{"norm": "rmsnorm", "rope_theta": 10000.0, "tie_word_embeddings": false, "parallel_block": false, "init": "normal", "beta1": 0.9, "train_tokens": 155600000}
MLP neurons of a small language model. Each row is named by its layer, matrix (gate and up: input weights) and neuron, and shows model dimensions 0-191. Each number is 500 + 25 x the weight over its row's rms, rounded and kept within 0 to 999. Numbers have three digits each. A neuron's up and down rows have the sign that makes its largest values positive.
After each neuron's rows, "fires after" lists the tokens most often just before its 100 highest values on Wikipedia text that the model never trained on.

L8.gate353:482546515494502508523476524539544488474494500496505495519506573488522481511449509483533496532489524512439523486496470517501514548514522519539494449481514497481522517448537517522497486491486466509505543436548499539545506467492511486514441463498465456505509542483488515501517561497537505477491510517496531540437461468489478504519496512513494530495503509540532467515493503511476479487521503544511478544520550522477481533546493494488500535507540485480517504520518515501495495470499475536524524520519513501492492517498455518490509486504515490537496484501512495491506512469508501476
L8.up353:459543469517501498510546563488510499532490507524468482521491543537462538491536496511481503526525502535501491543491462514539508486465514503459485497521553477467552532487471468493489519491534517469524509490525518497489525497467444516490521503511524496465465452552445505527472489514507499515477479527519500507477496507484467464488530525528508529487536508507514477507511455500492526453552500503471513480447508470491502507498467493450438495498546461496465499499512497473537484526503529479485493516520483506525490460482489499535498515507501501520536504520505474494493529509492488525
fires after: "i", "it", " h", "b", "em", "u"

L2.gate296:474519484502481466519513487522519487462508479517478508408517497499492506517480530515458518528511468531529501518471511494509543528501518488521492509504528522533474549494496489448507545529514480475530541482481421524504512473497480479490480470508464519518471491452523500474496477518467518517494492473514485500510520530481494503525480482478472507514476487503464519469547478439476468528553492494474531496550549504472487514500483477539482497473490509515454468507504495480490552498528500491501521493511528531485497486521482529502498462551474494490484493499479473511502509536472446476
L2.up296:542535512476480505520508564485510507464498469556525476496509513465503497495488451488473469505458485514482497506563513506494510458489488503533536528489497511513481515484518498488483505485461467508513500503473486496501463529533551488518492496519486537498488530493499564485507510537513475482509446514482515495513536507469493514494510521497442509501459518521475517488495536513445506534444463482464515523533497493486502548503522480499491503483510534520493478535510486477511547471509439490524545471493517454511533476521445466464499471492512488482508498514471512511501483520447526523
fires after: " J", " w", " W", "ir", " h", " St"

L5.gate167:516563446531526505470496489479475494517481492553483467474487521512531506478515527498459463494469474498449456513505488489498506539527510505507482447505510529492467484495491511500490501512511519537491511511515473500535467469480491511471493482470467507522480507519515559512524513494511550480517499527459531500533455528553455509470544511457506526496516475519529537448497524460470507480521505559546509544488500514498490493521507504486542480526518496468482505488478540496490490507545502527509467528514487534461549485510476476541458478500509493529506499510483499509500484496509501465
L5.up167:511522500499480495547547523491477462475472463542502541479516519521514445502536537502453467464513478483469483504498490528524519465499522496535505454503536512490517535434518517494522502520539486483510488500493478492493486457479488528499553478508435500450520510515503508484518487488545503472496472544506518494564477520521471454484512525503513533499496478522500506483484508522501500503544529513482491511527539496513571493532504531514461501533480480501493482521490473531511475483536484498511445524456489492478508533465451495518486482497514517510509484508531523486492500534480502476
fires after: "ol", "e", "v", "om", "i", "ri"

L5.gate64:559583490504523523492479482483517510525499467479471461508525479463507485479512503445487469491479532500472494502476547484481504543504491495493511502525538501521459514492486484519516489492520470518483524474514448510498537452487485494514463578529517484493513479541484525494490504483493515466489514499488487518510515526519493562505515491482543509484491522535515504500511482477511474473497499524530460507489498506482508510501521453496492479509505533478504520518464540520498480479506502479506479526471513467520496456502463465510465507482505568517517501442480457445551469483520508470
L5.up64:495521496513492528481499529502493510543476481462511534514487484507553476551502520463457493532474501513477527471460542492465501542445490485521508491487474519526514517485484516509532500447530487539567478502503488501446480485546498520516525488528473523521524460568531479486513490497491524500478505505474497505522509506483488474518495489517469490470508496494497504509491492469496503452468501515496481472520504489555550497497552479439503465534517514494473472504505498483533514517431523525488515491524514492476460460519492485490495540492521526448496509506496499463475460534505484499
fires after: " b", " e", "j", "ou", "e", "r"

L4.gate258:491486508495530510493499550506482507463492558520476474468510485468532546495495493491473479532477501522528496511507515490491493511539501543508505505445485498540493515501524517523469475535477514547490463463462481530524518458504491518460496489458513487508537493517499506514501488469529481548519542495461474511503536481509474537516496523473511499498506486459516549487538506510457495503526537502523501542515492539481477519540455448495523494467490528467527480520536485528490504524528523495504521507499479487498477511444458504478523493484470515507504534521547473455463478461498549473
L4.up258:445468503466492487485480559487481504447502465524490498484495489454542493552498535517522480516515538528509523502541510541470490527505539494487507521472484516500526485494505512533510491520490538506501457480482467504525476441524512498454493480488492473459506467498503473489482506523532484502518494466479419524511524478485508493530482500493490477478516495449468543471540505519468497483514514480545499517516512518538458504528535500489511510493523520473535508489500498533492520499512506468520518486499481468431477504488484485478539509481458504542498491487499513470470514476443534474
fires after: "om", " S", " s", " a", "h"

L2.gate118:499485492495534473510544527490512530518527487510488453466510484515451503538495540537531508491488470516526479496510475475494473480486510475455548486473467471531520516483505481512529494521494501475500530472465502521508484556499526522507532485517498497530539504507488499490486502523508489497537501488487457499511525487486455499544492526476477457574504524530482534468510533523463502516528508487472480459537503492492496556497512472531460526491476504542549498468537504515514533503496462499502552494499531474478494542507510519527530510540477477501509526464500470547528543492457480503
L2.up118:479526495499498484542508523477472534525502526491494507481509483573459516511550486507478511476544513521479522506470477547497511502514520462540503524488505497553506516509450531485499515501523506458497546515470545501483465534461506520495531480466492529511497508489501493492530489506500500501509549541512506510500500466496501529500481471512495510478507460533501512506502494466507527511507478475498509534531476529507525531479505492495499453519428523492534421508490495488533507502502490526503567490508520524501492519544487471515538489565503518489504493492469450526512472502468435502
fires after: " s", " S", "r", " K", "v", " H"

L6.gate78:508495506476487532537528484517500491516488483468472502509566465485484478545462506494476504532470519513506509524488501481495483498533490502466489488534544452463502507488510481474448473534520487535490524489541476508534508505453491487530512507509491477510503511531498519497508506502511496481535486557510490506521449484507440541489509523499516501521547531459502559486515492446526497476495493533488528465440491485498500462504548452491544458514520487531512493500512459526485513520494501538448504495490486449522492468525508525522505496512460528503520490527517526516513464477545484506
L6.up78:529510515503522516499509474506544522510498533538492486503506570513536479489529530486499457505479514466482533490487493507521491550487485504501505458528530484481466468497521490465520508534502446506505485487495476468502454536481509516506467467492468474473553533482500520507488500520507494503478498451561529467503489473537514479460458493477470504489511479494492471513505524497535492530488477484498483527480518552511519510498488464517474504509504511514526470456470509511485528499488485522511494491493527494503527517488520571450466440521467467520469486477507510439540438509507511484
fires after: "i", "od", "ver", "b", "e", "or"

L5.gate254:508464486537544486472498495521515474513504548560488495495521517499516555492528494486531496473487475520509425488534474511496527476497521501454497508540491513493534512450500475475517511519490465494512520500479526548528501469493515509490471552498499513505521495491517491469509520495492509485514506538515457493493495487523523475507470550455485491545468510522529476454488526492502452500514509485478527538461525473514503536549525490472515504473461461528525543501465518457471481542468523493492464515489517516539515504470442508528525478498506477476510512511542510494513485511504506547
L5.up254:521536497486508502493563439497512475520468476520486485530487535527532482506505465514531507496550522487498530507533491458536489517536513491537494513473508527478488492466506464529480501494479478495500529485500453523546494573452481495513502547499510497502540502450480493505484454500504502513487510525524478523493538503499518509488484499481425520511498492517484512501486450499533527447480491541500521544548462498459467465519499478507463517530531510491511467480511494522493476493492523524486535522501510540489500527491517504550487510516520503498504479516447471471495497447506494530
fires after: "b", "ol", "l", "u"

L8.gate91:463536485507494531510504527515493472509477513479499479515512488489502522553499516466505507504481496528464539530537539480487498481494481531471495518504508595497541475505529506473465476500465513489543476515517539526486461569497519498519547498422493509476489542488508504551499511503483505517514541488515481514494488521484459490524499492495499518485527472504470505481518501501503510494502477496500514526457426523460513497506482521508465521531509468511492463511499512553464463530527465460506519511508485470485536503490495539486517501468451467496476500546492488487482490462501476496
L8.up91:474521517511497499564499480517481495441520495483479515483500479507500459513450480498481487493486526459494520501513525485461505465500551482553490530505483484466509543509503486456523546474509493450497475473482500501511469514499472454462514526475466511515483511442455532478514500508515480494491490506464487533567534515485494470533527481516525513488494519493487516490507562524487488496479500499494496470484496453452489500524538490486478479468514536552486526537472519503530481483509511502534543541485516506484517473516479466503530482454479504532495522512546485484520514471480467486
fires after: " Un", "k", " R", "n", "re"

L4.gate365:485533471512516530499481533488501536510550490488538495470508496510447515511526498451522462542534514540528469512471487514473492494491511508500474474520492557495500526477506509498498508500518446523467485511492510471533501509520487523512473492491505531548503493476507530536483460494469481530525476511547516509487477485506499516502529522528495494490461545512537489482434487468498497484546462489483496515518518477528513488508483484490495472499490508520474540502565575553485531524535513461495481493545490481514510499497490465495449506493493469505487553496479522449495514467456502510
L4.up365:515506521525501509504483510486533565498560505452510524482515531504517495476514547486507476483541470487494518534484477495522466469502516494511500520503472529514497527457516538509512498485528504509486466516499516482505500536495462532491486464469460513542521484486525513486512450479491450507510467514570538537458476499498465459526514461511485477505455496503495478428492474507485549484495466437526515479494507504520480421515469517512464480485473519524508512514507523519478527498505535493521486500503465494501517516487501505522480488501523445507467519490491554513499516492485483491
fires after: " m", " f", "m", " M", "im", "ent"

L6.gate53:505525518475468460523498485511470493529498498551502518494507510511546480503500519460527450480482486516514514460474530482471519500439545511491518517504512494486474456519519541486496486491516528490468493486553514509496501520527543539532491492510532461535468490509521517499501532456476494511473469475499466510456499492479480519503515497452504540498470540542482518492546499514483493468505513534494460499485489476493511521505485474508523494443509480510523499520518526482493466521526550463506488555504491514529533505433498497506471509448530525466499489477476450484492544492531462523
L6.up53:560536545487464500521471521480551514472501496517484494549496508542504493474537499448544497496497462513482517515453472514494465488501485534476511506541515519501498528503512467514530536474431492507492514487441510484501524531537484488476537507469496496456545517483505525530523510516496501498497502510539445498520493486498490486502471538515454480497499494476511506483467468493529487482476494470497542478455504510494545487476510499497476490498518493526501502495497470447566520501503488507521453496502465493474512515454515522512492537479540480483510540509490512522475486463520466549
fires after: " w", " W", "ions", " f", "W"

L8.gate26:533524507530482499478538534484457486511545503480491475497473517461525558513521484498524496549469516481539504504508485483483507478500491482515491493510490533506484541506463492500530524492492481479505488473518532532509483491462497492541494489493480525527471517521468482498494518502476489460530513480498468515459527525524539471510533495503498531498493456505498518496487503512445497457521455518527486493410514540504503485503586489485454482504484523465492474531573525491518495497533479489529540466501487484491529476502493496497485479490520508502500518497509488482580521519479481530
L8.up26:519492512531538472531541463507524514512470532518490453523532460454460518486489501501484486488507481514487458503535501496521497514537493459473532526534488508500474479473503504524532529515471484512529488512478535548517493507519524552496501497461501512537512543495469472478494499520534516532480500494475536517458490485474473516471490507517473498519517472480545510484496474501437468526452529482506498511498472527478509496519506516472499481502465457446523473488545479501574518485523481446475501465558502511465502500480517522480479498490497523440513486490512504524480475487494530508
fires after: " W", "o", "as", "an", " Un", "if"

L6.gate186:527490477479537495535510456530531526526539484512494442491487507500489511495550546462509517509502469484490472506499495494479447523445485520481481473460501497501486518513510493464505489486494488489483453512507456531509510503482506499447520516507483491486556558506520517501529509472519504532506515477495512518477468508505508520501517507468532458511525514530554492506495496513524496515509482517481539524500477508467521497488495524474553510457478493447463487505512452468460503521504511485488485497509505510497533478527497492507453485506493450575540546490506466501454460504448502535
L6.up186:498490553510526535548523531522505515524521495505517473491497465506495480492499552470486465468469475488497505507492521496488490502471486528495497479499513482449491504493514471515456487479517514542498474534483445469550527519475490512461546551511514549494519489516478538518448474497516464512488494490513518538509509500499495525491468553572515510477460473506467483480497457509526505520551468500484480498525512521497473485511483491526523480530530462519482527505510491492498529495536494478503476486548501489476458505500446537512522486499554504501482511496440448466513515504484483497
fires after: "n", "en", "t", "e", "|"

L5.gate125:565539447516511503554473410529492515513524507523475475469538510481542498503524481538517470509494466501502527520557489492554545492505493521500511504482543481523518488462500492522502517529501455527509481519499469547487514498499500466488491483507515484506527507509507535492505564517473484506504512499522555507494531496521530488495485510510507503527523434447489456454490523518495450488514527476504480505439455532509498502518477503531496519487467488493495511502497473515467494503525505519483472514513467461503513518483507504474512515496464520543494508520512503461525507501530520515
L5.up125:508519459515524525492525481535471488509479525469497489497492538504495505493512486478519487501493542477481525475541504511451442514495494538554460487524483516526499499533537484475502506495473475488510544534459496504492545511506512469466490491507473495518520518482499511452512476467484480490488492532514503499563512507557521547499501492507505528476479528475486492515477477524517472476489501488499490490524503512506483504506580514474531533538488526529456460524474460486479516537462494535494518483494501560475475488521498511538480480490490513485503530464512483529445574478500519522
fires after: "in", "l", "ro", "el", "ol", " U"

L4.gate277:515513490485536515510493496504485527537492499525460466470501503504515519480515531483510463521487493513489492487487521505473479486520536505524490534497498486536474446534483516493468482565495458524473510510491503524445498507500514516504475537517454453534552504493514494473525481539502507524511460499534477464493552514509492519524488497447512536474506526500541512475496529503486482503488506509519488511515471524486472555499531520500514545511444477418517489478529534476468538477497490455513514495480492526512524508494494491506486477503534481530523558486495482543532511494486564472
L4.up277:481448511524514510509521492502476523505499489505468536494509510482535508476474494517496486519474475492468506532500515496492477490505496488522512521536506500519479479499477550535476456533528485516485486533464468486457530503523501516493528492540480489544573496487547505478488458496510469500492473486526510492533514544488519484497480488476494516469468506498500485469516523511476504480454543508522495517480484509548474529475513515492490552521490507471527461479502498463468493530524504479538513503464496565463428518502464511515466491445513527473530544472478516560514541503470514498
fires after: "es", " b", "c", " S"

L8.gate21:514510450500464514542509485516488498471476507472494459466516550493514525520524501536480500526517552474502518497511532528468462469507487505472476527483476533493508490477462505469528477549503494497460460531501477497471522487495507507478467480499475533535547521506501499503523494517543468489498539513532509545503516486479509494473495517542482527502502519499524518493550500481507507525480487510532502583469491552519494535532530491464499496503471495496464496545527512528522480451511494504521529466456500522480478478458487518490485480472493502501532512511530445521536464545466508508
L8.up21:493476523540503535561508478487530525527505484491507461513499492498467505446498492546485474542528530487518506481526517500498468516522534509497481508520461491507537527492463502499495558463535437518520516478531490513528483537488499491521496491514505511544518489508442559496506482518510487477487553503540519503517477525446501524495486482506529474483504524490501492473427515480500474504493480473511501475508543485510482481531532533489464443528505497507480508519542487483457516484499498504469437469509532475510484497509502522458476465525534488544505504486510500501506480517455481508
fires after: " Un", "b", " t", "un", "en", "n"

L5.gate25:507476498484470536559475479556501479526489506552499521486509520440482512435513480465510469531482496469511497466493514459502476546498516515549492494497500547497496455510491511503465517484494437480519506559511499526566506483537519495526506512482508472507516511510533500477483469517493497467462516538518478516463513537512499485486510492514537537488489482503505461535512506517529503488526472478487491501470476526461481508574493509533475477521463459477505501541523495493474484528507516500540505533506440501474508502498470490501495486480536463496504516484514508500474487523507502537
L5.up25:452499575499536462520488544493503513464489488530516507520504492469504494463543519445502467486521466494491455515461466525482514467487473478488509484533483485481548491480490527531477514505494515512482479495493502493506444488509505495490491437479446532516529523503518509490517454473500490527520512490506474494515500469523491517519481495493450466510471467465495485488519508493498501469465523517496517473506519492502479494516499494489441517484485510492528481509504492453521476530463473476545479486513465484545516508492476483507528463446530517547480514486462487561514532464484546503
fires after: "e", "re", "on", " s", "t", "er"

L4.gate182:450523493495512508520479510480508497495482516491508496487486525505469510455538463501476510537467522488476500487497505475530563487504563491471486465516479494464480498484477479540528540505518510518484506460516489528506498513529471495500534531488476506452497518531466531447482521482514488538502501536516502477483474506467517488499536486528503535475514464535483465513515496526515542506513515557478525509477516532490516468447511500526479475500481501483514538470511520486519469518527465553459485483552475565476567508523455491507498488479533474496485491481522482503522470514495497533
L4.up182:511466499537511510507512509479478510546471489483503516538539465540505507533511488501426478450486478517463491518492472487548537496506543498514504536538504451501474489507499496525499496525486511479520531450488471536505505502516507528489455505472485496468491494543493483506494474489509538547506473485525463533507514499478491505478509516492542505486494509479501454534552477515506464475472509480493517518473462478475510506474480562503514521559540517495551486482474498494534469474491506487475560529518497466525529521508493540541474455512502535488500483511538477502518528520492498498
fires after: "u", "ill", "g", "im", "it", "en"

L6.gate182:513487495508525488520479488541461483552502524539513476485533487539497534502473541503500494494483529482477482543464487490525527510495490463500493515464493558518467485532499515510506486480572503496476490480458458449501478450504545492488554468502513511483510501509471458505530524510498533470540472543489458541529479503496546538457495521540513473495500487479538505492536501461508456482490513541504450497516479519500497516512470472484506485527486478494516485477525512526507490485504512476547492520494487447513494488514511508518468464515514508535516457484518525444519511496502522514
L6.up182:529495488587470497461474467479462501515480547504505465518521474484516511547532558463471516472499499510502543528470504497484517476462489499498526472510521501511537497528497514538534492516505536509502536489495509522489500504482500510512555457450526533458509547490498504505528501489513516499465522517477516551520503552490456501486464495494467519513492491500513505525485529510470485455478492503484505520461500470517536502471523452467516493477470490498486495515432500511551496520468510507510504501475473468479523506522490508497514496460537555505496485487474535490529474494517467520
fires after: "o", "e", " he", " n", "w", "ou"

L2.gate268:485482505521496530530471510487454530502544491504469512488512503499485470482504484518492539456505498491503517506470532499481485481495490474467513495504510497548481542502526464556504505515482531460563521487530497489527496486517483533505491444505514541485504497534516504518486505540491536502485504521487526552545465510492487524517548505463477536504499492506484456488531468486488481540497472533508543489521502496493493502454478529504535481543514519525515488493489483467482510518525463462484558493515498477516522543550496484523548494491544506483508491460500445471528570465499497519
L2.up268:484514548525517503513521556515496523556510501516502524464511499486503513465505470484473486494510491484510500492516506467517519504554482512435508451518506477476473536495518487473504497479518488507506515523500479483485478531471539508529504532509504514508543539477496541458484526492538552489519500529519470539532493475507473550501541484523501564522493478526496527467443470511481477525554463519470485511509468502483499520478483519498491492462528524497479467503518458463528512465466458467482493507521541520515529524511469496469552510509508525516512496497519509512496454466475472502
fires after: " J", " St", "v", "iv", "r", "k"

L5.gate60:467510469522465532516493483501490482512485512497505460555535523535427483543494502478482501502510533486506502505537495481482500492480480505477482470503508518521514483504491468535534518515493523472516542551497495539478553529495477538514473525516565483512477524505477505475438478564485500505508510485458486524516450507502528493490486486525487522492533507516538537492533481497478503515453510498477503502492490486483478536517490456525500500522484462520522494476500470498521487472492465497471480469491524524545516477501467517524515481467497494560513506535581497480505510526498540493
L5.up60:508537498450514497493524505521527493519454474492526495465483488512476465508488524492490518464530487520481480494477481503512484516477485530520453479501460529548437497480445467513514486509455477498524539504496512511432480511503502467473514521460460516467509527498517485549487488479475502524459493506477517479506452514513473499496486509494508514539510504517488499492525448468482514510495477544526482533500480497510507490516493510498490459517516528499482507470484430501521493489548477530472492488485483457488519522473437526464481547464471495522512465487493499555452507483522510535
fires after: "v", "est", "d", " st"

L8.gate50:556518579497489456565525480480516466521506498505479508477512437538491474484502514457494494447524488485553446481481492488497462509515481460502493484477472500525481508487450450502504508473530482500515482509488525523486492487509507507492533478516523499492501499529532526478516485495488492506512471491487501517476502547491523517442503534470520486490518461465545505496513524468520473481490470519489510474463491504513535484509472507474536477490465551533493533494469549506519490509486500457490487513477466505494491499496482514523517491471532545540521490443498515524512545486520522525
L8.up50:522509534507489480503543466525483528513491505493515511536512530501499465532482500504466525534469558490518515454496491494493517503453481495500543513497506518500523539499517477500519460509518467461538490535441513514525552476488498484502427546491481576548505496542537459516465493496515465488499486509504505522521482483490479512516500496533509549512505480496482508495485512496484473512532502565573520545515521461523524485494504485490518451498485509501483488505473488540497546492494478496466523499501466501486509514516497521509536514505528495479524503523497530472476480488559521510
fires after: "e", " se", "se", "re", "ce", "w"

L5.gate48:477490516493576525519463535524491514503463497502492508490518517453462549458525453453530529521530475508515553526481520477499491489474505496500482500466529501539456482449541514528497466512545477499499511493512481497531509506509463509543456485532483469472498508503482526486482470519510509495556489480516456504484523498495482502508509532462468504487474511471523459531493524502499486472472525500455509488552488491482474542533483494478552523473498509458518477504480504514469477517503558483519509532511486520509512482517487487472473505498531495509512573490490504485509475502521530481
L5.up48:476452518496500516498496529515459511499475478484453483477481509502498494483510509494505499490488473537482496495467504479510473476526507521499505479468504492565531534491514493562527470462494495467493527534466504542478536498546486495494482542506505487514496534507526501510519481443493483522458566482497500506517491510478512510519467509492479538471499526490506456489544509484499468465436515534508498457512450518480481498517485537508459529560489508517510485484510484468507518498521504444502517461531491527453508464465486515485492469459506514487520508503519470482506467498422504518
fires after: " ex", "es", " s"

L8.gate63:455495490515505451511506509496490515515479470520507448489509450474476493515483470483507507509481472518520502533515475482474529547504497525497493455480504512440521505543517515454490522496553510463432508531512431502504493483512516519491465498503493451494506515516520513522486488469517492495466461523497505534500470489553545496514486487514538520541486497480515480464525499521522492506466483502517488507520485521470513456523440551513505468503495501498532501472495505504446517488514529475511496494499504509472510514515548516528468528524496476482566522524514492517544497441475472502
L8.up63:482510553540534513489492529521497496499503487523516518519557469526533511514492452470477475453512477524498482480493461472510529465489547515497511532479474500492489479453524485474491515516502469472487486527501482484487511523493466474516469526498494488511525480440473493543511513441555504537512486487513508552514491521485480499543501531488488509530506516477502514480514547529510525506448521503497529461500523476458489529530481512508489512482518506481529520517508490441489492516506464454475534543487474500531444538497506559504496489522478479493494498523503554495517469477497536481
fires after: " ", "c", "er", "og", "it", " a"

L8.gate167:521506506533493488536473522489518495511518514530457487473533505470481498514490532509468480526479507491515486491485452440511545516462437502520526497500534479511496476497469522463484486500484536570503459485514492519491487494499473452526498518449530505498516503524475490482514487483497514518480458530466542513547483488522488473501486485480494539519543480465509497531489536474440555492497475526523488494499511531483524502501513468526546493489490483522496510542524498507478545514493510528459539512503473498531544509524472531494509462511445495478515498475520500448513465542501481511
L8.up167:504476534518457491518521504528504492521497543526480506492521535453488485448501528476504462445501466482516505488484482482500507526488463483505493466521516501507508512502483486524431463509496492491467492514527507495444504510541547543436530481504498527510516514479493538506522512551436518507494499559552501514517481531515500485500508546485520497487516527494519495493498529541490471474489475513499543523480524483464545501483465497474527510483466509524443530495498472470519537488517475484510467506475431511497498506456488510505493481503501554530513498471492469502485501480519508524
fires after: "ud", "ol", "l", " l", "e", "ver"

L4.gate117:530496532499515507515519476509491489491513528492526440504505437509505524503541511482504535508495501479475510486430494469530508510525503502480469498537458518514480517490512479472462455483529508472464462493504508511509515530531475468488508514506520508599533511479506546475452503507515501524513455523480557544526511531499494525514509489499524469551527531477515528518456467499473511498455469509511546522506506494452510504469505488493491506512486489513553525511491508473525475481495475480515471495518485490488535454528507509496481555485482492514520492475479472517517511488478527541
L4.up117:470458533515483478478522480491469494495494503477506520515525509535466498508542484506530506439508496525460499507473540516527511529479511466486494510522491546498489501450492564461511459460500502471512505533505515536493513526500469468467515499535523513562501525501482515494497463465496515528488451530479533499491497510508493517471510500482487473520559511517508558489518546507492546529471509457464542496510522506454509485480493492503503509532507496527555513473468499462506476484433531474527497474488463498511504537479506498515516554503470468496520473497516484531507518478478514495
fires after: " ", " a", " n", "t", " v"

L5.gate63:479519516539509512519504469532491485512445521512510512471491531494533501456518517471503527533501497515472491513508500466491502515508496524484521552515510510511529508444499499503490528490453445453530480501470498524484508504537504489502507453479484527482503537525504508491522530528468568527526528504529502516516499530527489507540536521473514510500470500504510464486499576550538518518485490553496521488465481505508468539488503527476504517511436541484481493535508495547521506513495486488497495475475466499484535463485490493487489464479487513535502540510527464549545506526456516489
L5.up63:494511513493482511487466506507516502474479492502475504495496473478572488504498446509475471497505495510518543494461508503462470532519506490513488534499492473504488492528524477462539504505490534481505509492490463474475500488527530503470484511445484498494488522491511481475539508468536482496502561510513491509482488523511527491521475516492492501492492531522512532515536527464530496522484494515490525459527513482506509491508512544487487527481442554447498472555538494506516496459521512477507518484507514510467522460496503442466412478455541524500517569473501456541496502491468502489
fires after: " con", "-", " ex", "on", " M", "."

L8.gate194:459527479539522513526521459515523516511532506468505487508511463458479536453495462471536513546535509509481515474501494512504471492464474506491473492490499535507513479503480516483494492506507469468520476506484494560498509496498530485534465497457486500575507500472487526484521474500495497517514493517529517522516502503542506479517484504524516553534513523491521510476534489528425488569506526517515478507516482496483472474489472474533460467481465559533525531481498495535476525507463470501503490504515486484473495465504489520476514545470507485482537497473550543515464510461497503478
L8.up194:485530497524514486473504503509531516491555523500491480542482490501474511486471510512530477525510514491473520503479503501549524518496512455516523495544555466482521463506516492484491514453477483498492502502487458508474530492509506483482448506541495523477479506476529537519486495533573524498440510465516519470526507502507496484500554475501521516509506464498541453527548503481470508476478493514458552464504538509474510506517496524490478515516535481513515476495495516502496545529473493490476529527533475511500504439544480526545514470529495459506488484513486500544465494510473536549
fires after: " f", "f", "im", "c", " F", " "

L6.gate123:492509508470535542517492505501555503518479520498475509485504462519490452460476516509491483520498486517491460491469524471486482509507485512491489530470501492454471503470499472481470537498507481520513515548487512544528479516516477472462527501513525522480515531516514513516527461509488543534496493506474543510561500458471536495532531503443495495530486507502525501488555506484465538520454533516507498494476486513467472514515452448478513521461495489489547499478503477519542459477518533493469493485516465483517513510479488517564476534497507495493516534525493521465499511486515457560
L6.up123:537504551481560497512522510519476495468478496516519494468476484495498512528494506485485479506529517529506566475500536501503511503529494526499501516475556538518491506541535521556474481486500502489500476509508512527498489528501458563520517517437500488506502495525493456523496474510465531550449487493479506546477496519462502491520465486511487531509536521520506509516512487463476490502478475538508502462469470535496484497490478530565494497465460538479527485473498535516502502492556498479469509492478539508506509492497496473457486468475534493477481482469552464477481522526490524521
fires after: " re", " c", " s"

L5.gate282:519510452521470481532509516490485455488545438483466511490487531476512536506543525495486530511511565479546471490483478476473500479540479497497441488500492513514463462498510495487487498521482486558478480523544520510479496522495508458496514542495528528499531525503463475486484557523498466567510497491535489510486524519520482521457499501516491483479504490519515502492493499463508474497529526505489514503484516536483522488537542526469530485498568500485496523554488480516520481496471493442494508454474479532536492481537508511525507492503518473506513511511527495469530468517497521470
L5.up282:474461525462464525489488544479495481546503459498538467522530457481491508518468526497474474485473516514529466461475498521462493481535502521529506531538530509532478492511521534495538502520480481486476527491501511486459502475512486549527460539549484517499517523470456482513474521502539503525490476464531508522497495538461527521477518496502523504513506520525521503519501464496499508567512494510513485499485485486439509500515470504526499472493501513490483495485558447482526516470528478491530524450453490486526441481501488518525512504480475502496480451512506506543485468502472526486
fires after: "-", "en", "ill", "at", "et", "un"

L5.gate166:500531496504485516493488458483570508460543503508507495448519522486505520501531497518498500475481532528493497494497486521476466514472475507513499484471478497487500522534525462475528503536508508494514469485493512534527485504485524450504542507503477501529480497495491533550504515506537482527499489452540511454485451498498502561479496481429550460526469500531513513490530496504468530481535499525495535501457489498495472470473510481525462485544485496498464527524519513484499479519509498487509505496530496446484547506518486525533442462506469478488517506482546469452514499489513459473
L5.up166:497478488525528501509518517468457492530498495511510532484503461484500498487538476482488488479509495523533515483533460471485470506521529470503498495542503470468520526477477537479513487525510480478537483505470566496472497542494487495459491521469473498558522473522499466512490498489516487517525549463500462484497466455514510501505493506501509490511467461451557509505480521485497507453516486488523469477477453480489462477485473474509483520533461519510509489439521501510520489545552523461498504528520522501520497503485510562519466517484510524480486493494550505523550533494438513492
fires after: "re", "us", "ri", "as", " be", "an"

L6.gate247:509524501459541505519499469490515484522497483481476488462517519455518505496534461456495510585467512521563502501506511469492492505503490541494469456481491508495521528512486488516491501452485493494504466493500516511498504541508513487484534554472485468505507542496543588518507507527481497505504504524472507533508503465519526501514488495505520512502528474535563537524516498479487470461512501525569492457507455483515482479486482477522522516484493499491531473482510500503505474552523459502475515526484497470543490509522534544487496463482516509505496536509544506473490466490470500486
L6.up247:475482514469508514503524497508490526460510473449497542531483501533459428501509479495491538487529506514454490485518542467510516501514517509465506493468521523476533585471487482513534500518489514512525507550498466491513459502535509510529537496487495525533486513491502526508517443502490468496494468467532474543530523499500461470500485461500570467473502517490476503511543482483469459543522488494482491491515504515519461485464485555511471491499486538521477477481473473504491480497527481503499506467520485503501495540460526532551526493492479478496496499531488520471513525485503489525
fires after: " re", "re", "n", " in", " on", "os"